Weights of a small transformer language model.
Size: width 896, 7 heads of 128, MLP 2368 SwiGLU, vocabulary 32000, 134M parameters.
Architecture: no biases in attention or MLP, untied embeddings, capped logits.
Training: 1494M tokens, 11399 steps.
MLP neurons of a small language model. Each row is named by its layer, matrix (down: output weights) and neuron, and shows model dimensions 144-271. Each number is 500 + 40 x the weight over its row's rms, rounded and kept within 0 to 999. Numbers have three digits each. A neuron's up and down rows have the sign that makes its largest values positive.
After each neuron's rows, "fires before" lists the tokens most often just after its 100 highest values on Wikipedia text that the model never trained on. A number after a token or word is its count.

L2.down2157:532517519488393477445539512435547522488510549479470459444512476561471486480555507560467534481555487431558497539534576544471512467499491425460450495596500510437551566499578483520493528510529509531525488426494498489496528476466466472508532481480516515628464529444496501537497534462472496477560493434493494515485547473552488483507547473508520529513583497532481444464492519445470464408510
fires before: "s" 58, "m" 4

L2.down1466:496550522521523530483528470488473502562555474454446546517524537574554516521507530452434491527403490407518497429492513567595486536484586471474512469481523528501442516562489472464469502533549525478539469498497589468481539574561514508488516537489475533473455415478530489571490515500458520491443479522516557506499569519541490440541525482501486523570559484497502412509491457524499471557495
fires before: " |" 78, ":" 13

L2.down2066:549553486416506490534542495500474468546533555497504478537485468497580503475506523416537484562463582425522534541468549519493507452470507486554545480482502481498499516545508502504478503480523515508524468603470433481443525512491473464488475555547509507497435467489524513449472434476492482493480477536448524531563541470518552550496541513500613491472536524481476521573460463445488451514480
fires before: " |" 49, " m" 8, " in" 5

L2.down242:478531479462534441513498431539423505502471447435523506483565446453530425483539570456511580573616525535541468509550446468500547530470467549483482545505508537434463448475464536485541478544475514444435539477534540511519444459491476459517516519511563483494527496500566438587507495522479463523490509490487508543495512415509542515449503473534521519501485543496553500509470526442479482515502
fires before: " the" 29, "ator" 12, " a" 7, " \"" 5, " his" 4

L2.down784:511537478533468534537479636470483432522560440469442532483478459580464551439495516475474566513562499462539529479527540476495470547466436524483514540471549496541529535547491424439541576569433524467493506425398504458490489482486440525531527517489479534530475455466479492444438450463491468459447483496509503488433486455502549570521488524500544482555429531533481479475487491573505498516490
fires before: " a" 21, " the" 18, " an" 9, "ern" 4

L2.down58:533423507499440508494525487582518490493488446524488527449537496483515495481564481553533498555531531477490546545532561506574499526489523521579486457482504522425498553542482448495556514465475582578486453521509507520510473543543543478486542504564537439471494506536531521508494515426524508475518443562535490481486496522562505461468484512462551515488542502485555536543532534530479434558464
fires before: " |" 42, " (" 9, "\n" 4, "," 4

L2.down706:398455539454525507520512511525527486461487569457455583448465426501562511519471494483502573487498499461507492517460484468456476553533471508444518487508550454488491477495481554541482534484497541484551522418577524499487575468468548443537472508453497507588456449542499381495528495516537487527549493553452496418474514439438463508536485509590528509488489498578536423517478452435410546559503
fires before: "s" 31, " in" 9, " first" 6, " States" 5

L2.down800:516490434460447528553518449540519571468506507479512507504459576526512458468506506518544510502505525481443546487571511550495440489477521522400566602508444566480509459517519532545537485497571472474495481446538553503493525540503491493467469462505520500467530434569515423493496507476513518530495476564501521495567503562555525519527486541466523463468525498491522560486476455470469524500388
fires before: " |" 51, ":" 4

L2.down1115:476518532522466484546456502494469537535479473522512485509562488455557430487545469452457488485622526522526464496510480531514541493492451473513527559463422414448503549510504570572495578554504501498478513469503414468438482573510502524575398485484474501476474490549483487492495501466487532473464485534484486526531589482468437517479560480497512467491510581456501514536503492519515477471491
fires before: " to" 27, " a" 8, " in" 7, " on" 6, " into" 4, " the" 4

L2.down966:563481482576491493521502500517495519585462491569531487491503525496527493503552467501494527552539495516526506506454490477474450485511432492482499388506494465557492553501424587463489562452477546559563446546526435490532545492472491478547516447519516442558466471530432485476488528493467437497555498473514479413517485478520535536495484523455515414482550487484446520570539510498496420392470
fires before: " |" 67

L2.down509:446551447515471502493570501483455456474548554502410496484457530511515440434488525505490484545583499483492434521500536502503506537512540447561509478529524523534474531480502536487483542475470459461539450435535496501530481454503474503569512553551502562481425621538500544543470534526476493475453469478494505532487466500519499537472385453496557462510488507579528520600530474549480407483486
fires before: " |" 48, "." 11, " PM" 4

L2.down287:426544529480501502412532484492457503535440588498488527561512518508531456485416480477502503603604499557499541388505470509464485528480522635451538437501519451468537511532494486486439469525475511466509505493493471510495519535545577474511445500502539504498546540506500459480466549532585513528476432519543490544527526462557509544512515489494509432483473464518460523518514519442504518481479
fires before: " the" 39, " its" 5, " which" 4, " his" 4, " a" 4

L2.down626:489499442464435517526584503483493470538503559544492455506512490494440502512473547415501505506648545526536541485483466457459515460523482512513487443456505498505514481500496571484499524528541521524528533576541500549535525477436516526528476481470502500547471533474497493535521485462520595460519418442494525534447425533605424561579497461469487438531518507493361470536569556465448578523443
fires before: " |" 71, "\n" 4

L2.down571:470538473449481512481452439462398425466516495509556475445561518458537476529450553461542540536540410649440480423470453540562543550467525459499464477545545419578541486474519479483510509527498453531517582476477546479503528526518561490577488503511519570554493533508422465528543486500516508485507565453437520448514420506449486396444438493487562504459543479465540461580527507537485498406452
fires before: " that" 31, " to" 14, " the" 11, "," 7, " it" 5

L2.down621:449517550515459525539554477516446607449485500509538554493538529495491572506487511578545496493405570522499510470502490566466548497550414466515519494500528520482495552487502509551535438563547499395522515516548490546475487517460432443462468587447471394492570502502512495482520537437549439577573526543484468534476506464511479552480433482576469507481509542466534543415469418541514440510480
fires before: " the" 46, " its" 5, " his" 5, " |" 4

L2.down422:455510536554498547547502419497521565447519488384436504512543497592519535472506420533498511431508481509467437463527440478570428492506542471505508495490512508448524494543491477526519441556524446490508494515449402504437467532431456556525577503569555508469460558503509552456542513454496486492463511448450426494464479550537499524531533453425470518541485495533550523525443507532568544476519
fires before: " |" 55

L2.down1907:511582587455504538423518460550533475465495503504551523508516500467494528574521505503444490479517486475489476553467519518550505553472511472506521432542492543495521516438502532512437515480437428517482479504490375489473470498427538529475519469515501479566524472480513533554469476584502529456452448508561534467546516519477526473513536458456498532450484534460508502493481549438460499532456
fires before: " |" 73, " m" 8, "m" 4

L2.down2015:453516596563498551499499493439493476538418525530505484471502455553463470466529460496494478537536498567527485426408535523496481490476525530476494466502452490467457462530448497511387457511425495482541537500458572558469554502530563557497516509540536537594483551496507412504473505506549457510500444484469498511507501540457422522514547492483540548447523484507509472533474507534492546476464
fires before: " the" 30, " a" 8, " that" 8, " his" 5, " this" 4

L2.down1501:485559516531499523502495459491512465461538510490466396496501574543437483507469468557502500382491556506497499543467494480535536482571552469494465536432419460459522534491482459439527488467563584507471503513448530474470501543455543538510512451582446473487506526409470479487485548543466476433532487450569543504532530569502503510517459439469522516471481473553508507468468467528550524494505
fires before: "," 47, " |" 11, "ches" 6, "s" 5

L2.down1903:484522547536511428502507414517493465480485562489549513528501474447552482496481577441495491513529489479529483542491462419609485482469549493589480531522499452552464442545535554451444438477447456465486544578576541535495474492534484531546493449448550526454518525514473490582544491544511480463517512489523562535391503442453525460432512525517515476457464459490497471513492464514480516470517
fires before: " |" 62, "0.0" 4

L2.down713:456498527518501519573396534484530523499483533529524497497577540550498552444561509499491503574616418502584512536498496463498546511483480531540523548478485475509493509496446554488463508497481517527470486584587473537542472514417523541519464557509519456496471490492539512476468544464493527518515441525554546520536497502498518484484488466521516492472554520587553505471517580411543495529451
fires before: " |" 45, "Ab" 6, " the" 4

L2.down202:525544542529578496534530554489500549553486578487473504519510490473526515495428569486505447511507573468510473475495483515455580532475469545568484535511525447521546503492520546476422575479424543523487451513470499532549457493453478561488492483488502482510476466432484462422476426490519511557435510468510524501482498479497490603552569484533504539438538554513489436527500523484483455482484
fires before: " he" 18, " are" 15, " was" 10, " is" 10, " were" 6, " she" 5

L2.down1840:460539436493550489424478496470539478576539493455483464638472511492535486449427476432499535515422524515467512439495528456551483539464569468410500420511510524460517463548507544503520459525521493527499524500514499426516481488486444473466562491538502508501507524467519454514508513510507486460427497603493549504504453540517500546421476507555550533491535501460468499448467544455487555587491
fires before: " |" 53

L2.down1355:397493509485474481508514444513578413497519539527518514452478455502570491494455500444467511515612517419460580511503530596491451486477457589530494468485538479486480460485505453462430511474496545581470480502525528498461510451459492550463568515407490485506527490476524459482534504502551480490568482515487434540504554493479446448496508423520514579499464468509531455547429521451482452501529
fires before: " |" 77, ";" 6, " (0)" 5

L2.down577:475484450515556508540499505485471521551475481515465493487520534519512527582496569525431473558577485557491526518476428531527518498476513550514489494458489503480529434492425461518497437468498484497542508531528451489466456513530486494497550566427444506496450469456502467514483539514515422471486538475505462556469481531498443490468510405493472556472537474515507431515527522493506514585461
fires before: " the" 47, " his" 8

L2.down1665:527446518440464535558511480508533548551531473550480523489562549512492552489432524595501477484454449545489526473378483549450526460477520525458479471505450413439551517549518510513468438527461455510481496472534494483487525539546513486531494572498442517445555500473475478498486481520471437451549427529471479472458494515494463450523489487488455535512510412497501395545441508480504486563458
fires before: " the" 45, " number" 9, " a" 4

L2.down1553:582559496485500510482482484494479566479428484422472532482446504503478618435494536514501523488561489455519515566561526432534553513473515502580582495581417467570480555590519526476530456509533508478523498557551474460460577504493552501539534455519449506509493501483524444466490539528548507520460531460512427522482476456529485561467480580545459512420517541498436546505506452513440501483451
fires before: " |" 54, " Attendance" 4

L2.down1753:540516506518442540486545478535485443520498524521517565515495538489430519546585552441477538512489507508529519557438502476563536460522539481505512493491435528505559468428455486516505505536479432466557503504468491500482469509409479448454470529471410533508495526509482514435516513518465530535468435468582506446539537529534551509498515476415530531523492506486541530555487527473475434468508
fires before: " |" 70, " m" 9, " km" 4, "m" 4

L2.down883:552546516450480562479500515463478461462511483541505563502488467554532520494446496483473510513614497490513488527481494539557416496410483446580450449450473515549489508484497566455497526482483477505494481515522457529493507529449542538518415483464537525518485517501479535516453509508507434447425501519520442481442439479511516560443527487500510526505577449516526443552498423524442423472507
fires before: " |" 61, ";" 7, ":" 4

L2.down322:515521563541460607552484473507510560513517476465540463549469472475530511454497542420457494419438587506485517504449442586503471432536509458431487526490551512552532481477472539470517549488556511539505506497464461474501486544439521502485468493432507486535452527437493473481552456562520483479520464557427486555509413505559508503478477497531469500569572553495437583527539550564510465489531
fires before: " is" 20, " are" 16, "'" 9, " was" 8, " were" 5

L2.down414:466453507472531481539438500445506546538451490500531495535538540498527542531474481495470478474748445480518467480522527501503480523563475569495502444473458458482497517481458540502522447467543454440502565528474554505484497481500511488643472504487415496505442526575520533494481473472509444570563499440507517538534514437476461439497498478535434547487506510475473529526542523526470477530491
fires before: "s" 14, "ing" 12, " to" 11, " in" 10, " with" 6

L2.down1608:515505506505483446437481449459485429443520451528486525517499570584499442519498498499478504466545503527499505533497501486520522444447411449503467419454519473540450468489492484482447588422569468464433513514441520477496456502522491476442525591544427577503486478500477488479490514542490493570586500492552472560521554490568491475460516400510549491472491447488501490539522531504533481505526
fires before: " the" 49, " its" 4, " his" 4

L2.down2267:523489542495488446495457497481515516510492522457542549495495537510535507504534517521534460474680498521450493558527553513511484543603421490505458483531508550485459533508548517512479503504482492488484523547456482517477545498491495501429538497434460475527534440494498585484496519503562546525477510470489438477504410449509510522495562481491451496501510487495537524535548518442472483505447
fires before: " the" 21, " by" 18, " to" 10, " a" 7